{"activation": "gelu", "qk_norm": false, "tie_embeddings": true, "init_std_up": 0.0706, "schedule": "wsd"}
MLP neurons of a small language model. Each row is named by its layer, matrix (up: input weights) and neuron, and shows model dimensions 80-143. Each number is 128 + 32 x the weight over its row's rms, rounded and kept within 0 to 255.
After each neuron's rows, "fires in" lists the words (lower case) most often at its 100 highest values on Wikipedia text that the model never trained on.

L2.up555 [167 210 166 148 116 137  95 107 179 133 104 180 135 120 113 163 146 110 124 129 164 133  74 107 205 200  95 137 115 136 112 173 147 120  88 123 109 114  98  89 114 101 122  54 145 113 130 134 146  58 152 109 133  95 115  98 101 136 130 168 158 174 106 129]
fires in: "when", "where", "of", "that", "after"

L8.up152 [106 178 151 133  90 116 177 136 132 130  81  95  53 103 156 126  99 113  91  71 114 104 104 173  74 108 126 182 100 176 167 130 163 130 120 122 170 142 137 110 171 171 157 117 171 116 142 115 160 138 131 111 115 173 142  70 100 135 106  77 147 145 172 141]
fires in: "of", "germany", "german", "candidate", "service"

L5.up517 [ 96 169 132 135 117 140 110 163 130  85  93  89 131  89 170  97 149 128 126 125 129 142 123 127 152 100 162 147 104 139 102 153  97  89 106 183 131 181  87  90  84  98 126 100 137 151 175  88 160 155 103  80 165 159 138 136 181 129 156 111 108 118 125 102]
fires in: "united", "eastern", "northern", "western"

L7.up892 [160 191  88 159 176  82 106 129 118 130 160 130 150 180  88  93 124 106 193 183 150  86 154  58 120 142  82 121 134  89 101 124  66 112 120 120 147 127 171 110 139  89 121 126 114 143 173 105  92 139 119 130 131 164 133 165 120 108 134 178  87 162 166 163]
fires in: "first", "worked", "english", "emergency", "alongside"

L7.up834 [102 140 130 137 179 118 116 143 118 110 124 184 170 118 199 101 173 144 142 181 161  87  93  93 150 179 127 155  92 170  64  86 141 143  93 102 137 115 123 154 140  75 142 103 165  57 163 143 170 130  96 107 121 126  91 136 122 120 157 148 182 135 158  92]
fires in: "a", "most", "among", "an"

L5.up654 [131 178 137 148  97 135 111 125 123 103 121 173  93 124  85 169 160 149  47 144  93 103 163 162  92 158 132 189 131 146 171 117  89 120  36 178 174 165 131  63 185 141 116 103 127 162 177 162 166 148 120  93 149  96  85 137 110 138 133 134 141  93 162 137]
fires in: "his", "an", "her", "man", "the", "s"

L11.up503 [141 133 129 138 149  99 138 130  52 137  98  66 141 154 109  97 173 165 101 156  86 132 153 128 157  87 128 168  75 127 196 226 107 157 182 122 181 122 168 160 109  73 106 146 194  68  80 121 141 152 173 114 113 119 131 144 147 140 167 124 105  70 150 146]
fires in: "born", "years", "eastern", "western"

L12.up291 [151 141 146 108 169 109  85 154 142 100 135 110 103  96 112 125 140 148  93 136 119 159 143 169  71 108 113  94 134 165 159 153 155 134 105 144 146 132 144  89 161 120 171 164 142 113  96  67  29 189 124 123  92 162 137 138 137 140  87 125 151 164 157 114]
fires in: "national", "municipality", "real", "individual", "federal", "animal"

L2.up954 [150 133 158 141 104 111 169 150 151 183 195  99 143 121 118 145  93 106 138  69  78 151 107 172 132 101 116 112 147 126  82  91 115 115  95  56 115 110 167 118 104 101 131 162 183 130 214 173 139 136 120 129  89  74  93 148 102 141 121 116 133 122 146 186]
fires in: "which", "part", "where", "who", "court", "cemetery"